config.yaml
n_layer: 9
d_model: 192
n_head: 3
n_kv_head: 3
head_dim: 64
d_mlp: 576
vocab_size: 3643
activation: "swiglu"
norm: "rmsnorm"
norm_place: "out"
norm_eps: 1e-05
positions: "rope"
rope_base: 10000.0
rope_fraction: 1.0
qk_norm: true
attn_scale: 0.125
bias: "none"
tie_embeddings: false
parallel_block: false
init: "orth"
init_std_qkv: 0.033
init_std_o: 0.00778
init_std_up: 0.033
init_std_down: 0.00449
optimizer: "muon_variant"
lr: 0.0213
lr_mult_o: 3.0
beta1: 0.95
lr_head: 0.00664
warmup_steps: 71
schedule: "wsd"
decay_fraction: 0.251
decay_shape: "pow"
final_lr_fraction: 0.0
batch_tokens: 65536
seq_len: 128
doc_mask: true
train_tokens: 303300000
steps: 4628
dataset: "wikipedia_en"
MLP neurons of a small language model. Each row is named by its layer, matrix (down: output weights) and neuron, and shows model dimensions 16-143. Each number is 128 + 32 x the weight over its row's rms, rounded and kept within 0 to 255. Numbers have three digits each. A neuron's up and down rows have the sign that makes its largest values positive.
A block is one neuron, or neurons of one layer that tend to fire together. Before each block is what it responds to, as a language model described it from the Wikipedia text at the highest values.

Responds to: Digits in statistics tables
L4.down501:183087100138146176099159097128115123094218088227102130154093111143121145077124170139184108142146100137039080083179120156138154104148088146154138180169134126130114078086208180217130094138134165118110076151116145168126116116146165146156128143118108114058136166110119115068139174169147062181123127138085095146172136165131137125123127136136096111177114166089223150152088128127117135132139

Responds to: Date-context words before a year
L4.down543:106092170125150125137127162136114093138087139093101129183151163112071145149105108137145110114176128082145131095104232150156069152132111122090150161120162100098079100151099123146159109141192156109117128100156141138119107183090126121129111035120138115147140129140170118128122092165177040183140134102089054076191176091150118100121087073129110098143181130115104115107114175214121114175129

Responds to: Date-introducing words
L5.down12:138134105129152150097115124106124168171107060101172130120135103146109151080070115087161117155127122158078158056183127128140084107147197111067121064156077125139151136162100198160110096155119137104189160130082125099152186126117171164161128128116041137135125148157148105089095099074178129059114129108146128108217119091094109058104113130124106113092104135137149139153120146143121114149180
L5.down35:115190097106141067092161156157079179119145092150098080079123139102147129180113129132162113157104112122127152156139082102103124146176126079107207119100167112120103137147125129080113145090109144176164108137106093111124150147136115145128116116118136156116096090086186148106137104155106071072138146103124165171138125100146189121086141178137150094114179147083139172151099122197120156200131
L5.down51:188133124137161118136175125145117142136105192098124139060116129057182188172088159102097129101100115118128114167104098111139094174098129110125144152153162118074141146101136123141135090137133157103114086102123102106141145108096151139131111037090087191163167132116152058148103064113108112113169138100116114129182171147116110159121118125111142122104123141124137060081070154170149167128139
L5.down101:107119186162159124107104176191100107106148129036137115196087130101150098113149146113176136077115088120138113141094144120140107124134145134141191160100113143113153101133106101110173159120142149154139119114119112069156117119155104133121084138129121080155072162119205087082154106108101202134124165090115113104190147183052173070111108127122164196073231107140144080122188167157164120141133
L5.down261:178123122108106150164076164136101104174113126107099127182109118140102155141125137150143084096159123080150147135116206087127146124077127073087145126133173129109159128126120085151107080137176165106156126096085103156136124089102090119163160134078187079140158095110126098099160123148140187112110114185104106161094175095108110078098134140154122088158099168157145133114137165122132097143158
L5.down268:150136160146154108154115113103093163113134157111124111073071121155164147181159158116095163090147113190086133174139098139103168117107033071111158134147110152166124188100112139109151104158144095144134049112170135089089142118125173137154125129075169100182102127113138168049125099082091118102127154170158132114109118224114136153148150149137068140063084089116156155113111099143082125118083
L5.down410:100101134122156159152094112135139155097137177129108084132041175143076121105187125109138137109061149147130172149106149122180113147140101144089156166164091078131126144198147139128147047116162132143120124123136095159101087158116124128148108118085106126085136176094131076117129095122115108141081108152109153040166073112122130141122134127179188127114129129158103132137149124061096147069092
L5.down523:195200168152187112094122134162129165116152165154133130108144141075084162128097172087174170107098105061135166155111155151140143164101147162082149105173146152148150127113098132184118114151151068070138138153180150101100179078093124093089159091134104145145204164202121070134162091139109181097091109136128145133144100117186173141133158126093161081110116246116103121140127166162110143088146

Responds to: Preposition "in" after clauses
L6.down44:127141140130178109053093165154135120180182101103159143156131174085138080108123094136141117095145159091094151173146148116153107169159150110175155099123116095137133109185125083133154109123130115140106153150060083107086095065135082137116073182162132097144119117107145140103116127145161150131167172129105042094132160151133104183167120104165059153111079095151152126135117179160139108131135
L6.down146:056077097131129165146135121035115105134080134108132139138129112162080136115156179161151187139114165153079164114198128138192137138145113071147138078165048168119121150139132114135136082139135141174154153091187106134119142097123099176171108083171166114093149104096127185113122118094095098084136149136118142113117112137126138176093133149175087141109160136164141120104114110166114110068164
L6.down208:183125111059098094083119145143148135134190104131087128081144102111187160124184146156145129070141153136158105174168065126068138069099131108200082084077176110148131144135148116122151175135094070146135112114066087138128132129137103152128085120140162136100109107099176123156095148113152148072058111167112135116130083147120156101122191145178129136146120097180132051077123119145118076088097
L6.down245:113115106149186150163116163084138120154127147087142158138153172107218143158103130105101152082139154106108164150157164049040123138141118138154139186111168145121120155137130139119132128084159111133121120148133152130078146131143144145104156137151141111153122102124095092091120157105109163095161149135133069085121170143124103108160138105136111147156086170074110144178147082185126183085083
L6.down249:145153175131170091181148136162079187101103158108107079073149092065121151141122108084115100179079150144165158117138104129094065166076128104146191114122108098158090098119111158087127105123142144122107109127147174088171117133121129105145173109114140121100143153170123075083164081064065109076170119102191109083100162117193138101091116122115113123087117154132110122138104175097161112161118
L6.down265:167157135135118144126076110118166077123133105082159126140088156093105128099090118145154158149094124098125177130077165144159122082118118093124154137131203138125133163122130107129167088181151142029129103127123125073139162126128130165142156049050140146092149107127112076147114099150179107138083149161172134109158164135113129122135111116133145145161110095113120103092083183200121146095179
L6.down342:115124134122149097116129152139109142102067147154100092085158095097160132154125186117122137136063168182164138110206097144121118096128049177133106136152100109115112179155147156157152112119140150169100077102142148095113204166118082174110112132118191156130158155207137072122153122131098156144146105118108130091135157102099107125172132183156166158108098115139174085124146142115096116110119
L6.down419:139128165161168094146189117148135130135131156091166092092129105075114133117175146125154097121151118121130145117186053170095112109098104139100176115184154087133111167191147194113127192135132189130156074113125154097136131127085112152046136153152140133159158164109113083096130157173135110125128126100141104158158186162138127134166110080142091101134109112176066136143166185141181105200132

Responds to: Numbers in table cells
L5.down34:122154124111123124139160153127070161139164101190117155142097199085185147121161139117100148146112112144101106127144061134106140079208165189081111118113111080137159147092043096068131102122160138078131148110099125095165129116183101195083135147128105105112132167093052117168119098170158127131142137153177149100136080213141125144094061110132120137227131126145161067115118158169170077120112
L5.down43:146113119105127107129142152086148128098125189120154147127134153134088176089164136020112146147094159193155151121144063088116142093121159133124147181102183113069067114084107111151146111145155163074188124084055125132182171168138130120135131106105127048079115107112144183173157110177093104103126103123122167075187168137122072079108118101159114097117168123143156138181150112128149099193097
L5.down128:136143116119075152104133129105131072115134091068100169205156182091103125102110102084175174165068126112124140100062092136167130077151175110139137126083164140096128142113161136146133117116072097149136089089133156104178142148078122130118176204118096141120064131109151124129104093141171097193136140162163145157130123192143075128084070118077139105178127159179157123095103158126166118148131
L5.down177:143140122101068117151089160149143117166128163163069108166158144137095153114155109123163120137074077155101117145123141083140099059152115125132100069125142136086137129124116165112122076148077139115142138151115095063169130128160139093177163144131076126095123101110150178136140130112107109104094098110118083205160134136153079147126150115148170120139232119211139088161069100064129125216141
L5.down222:104103128137149092131144121143184130139097117113105123187164063152087149104130110091106194126075119138075135156077145157148084048140126153120171124141137087098122109081146113105157094174118061148137186150011086141182085107132144154161184128129065098068128098102132103151056165136109127149207075139125154094131124140137054132091099143169109140150154131126148130090122144143138123128125
L5.down232:220143131131114170142156119084119089173135174122176111147104107113129125074125133108156182130090162179085135083130097110111134142171089143143143105108101106157151092158153134102102145111105108096208080169146131157140144115085135173167150150127090090124182132125121123184115146140094179052061076137133147124136180158132140119173085164149115205192152187118121162135093166117113085133155
L5.down388:163140071212057142133225136153116129074124128135107180076137166096168089106171093129122156091098103133127158135075111147166073151111149139127137156141115144102140173160167143143101085193152131087133096126078169092170052142167136126119095092111193151141123124087141144142180145114112133112122102203127073123144186124169127173142155115116139135166101111117111142068120109079123077143195
L5.down542:056136109112139143111143118193167180180131138107102145117100139128134149144168179157151088125098172136166128106188089119146129097117137179031150141146147173122155123142139112126119094116153112094120107093103065107155117098151178137155186149123077084072092153129159153158174143149115112112164121111165127114150126213172194111129154141151070041094142053157191126115133117117168069116117

Responds to: Final digits of numbers
L6.down94:144109120150141062152182142091150130116129136164148168155113172142084101124085075158090094105147146149096168156130074113132131096143096108167089142131113104140097109176038115097084110143090176137085138129098092115112164152110150077127067085064112081165086151160096098178146144096174088090126164098187137120114171132106146064082086131107140137121136184105171138155141122079129157097131
L6.down177:151140087143121140231137123119136132119133122166127110147138063091074106108115043118146151080156105142067107129112099097132131135169098125108116089095104175100150133163128153124156165105098079180151120062125070166141184114137169173200145119110136160092161079119197151149075163173144114144109120092098111130130167140098093190162136158108079131137152125144108094175102115106115121196114
L6.down276:138117127173092110175179120126129129106145127129076113150125209124131061145136141134133131137111161087179104083099156114135142123133152111185154093121136096103116160154108096108193177116144110128117179118077090167123111142113142116090113102151171148185134170125156197172114143053132154135140100096142104130122108117113139155104126121081160151132091164065135133148147115113169155130145
L6.down311:084107122166147147152155152103098093125159117097125165168241082104162172069129158146176145119127082053141131120096154089145177091092145144113143090108108185162145164098119102138118119172066145095183120145131173160111209118110085125080133101153105127156134181144165132080166107108122112085094067168113168118151135141193125075143130157139087134189081127148143102148137103111128079163134
L6.down325:119116153133105129146134158098103111203143151158112112100137135135141151122116066094140138089133131111047153164149120113098100136119178185102139135140159075107133150125174109055098069125122094134139104136107130167145177080114141201138077135082079092179113129177056151084098078156108167153167129150112096152089146116144144073118112137119112080176099102111087072188090080121104124190155
L6.down493:179102115159109101150116140154182093145133102123117131095163096116119183135134167181154141092101142082090109139201090111138115145112157153075120099194164166165132125154116205121186146096149107075165046190094077207104134153128099138144170121153169115063072098109108136077173135109155119134130083120138102117164095070137181114135117104132084107130152151085149138126133085122102133113100
L6.down495:145142091058088071158155162099103109168111112092168132102123202141089041144121134061158165157161145134141148091136158118128140130177043149115116124161168136157119093131126170125153115119091207097139117186139177164165110139102121164133141135137122101118154126159150138170062134129169084126095124146101106147078129124082099126148144103128134141109124164133053133138134056141147149089101
L6.down521:121145123135169166131138090179068133147149122140154160117136066116112078099143158163128105217143130143091116150058104088137188146105106117146118179146174164112092124086184140096180093118111147198163102167182100097148167081081129162188084110163168174159145160128177109075148115170102154128172073091194155091120108147066093174116114118128089110117108149134179152171120146113074116123105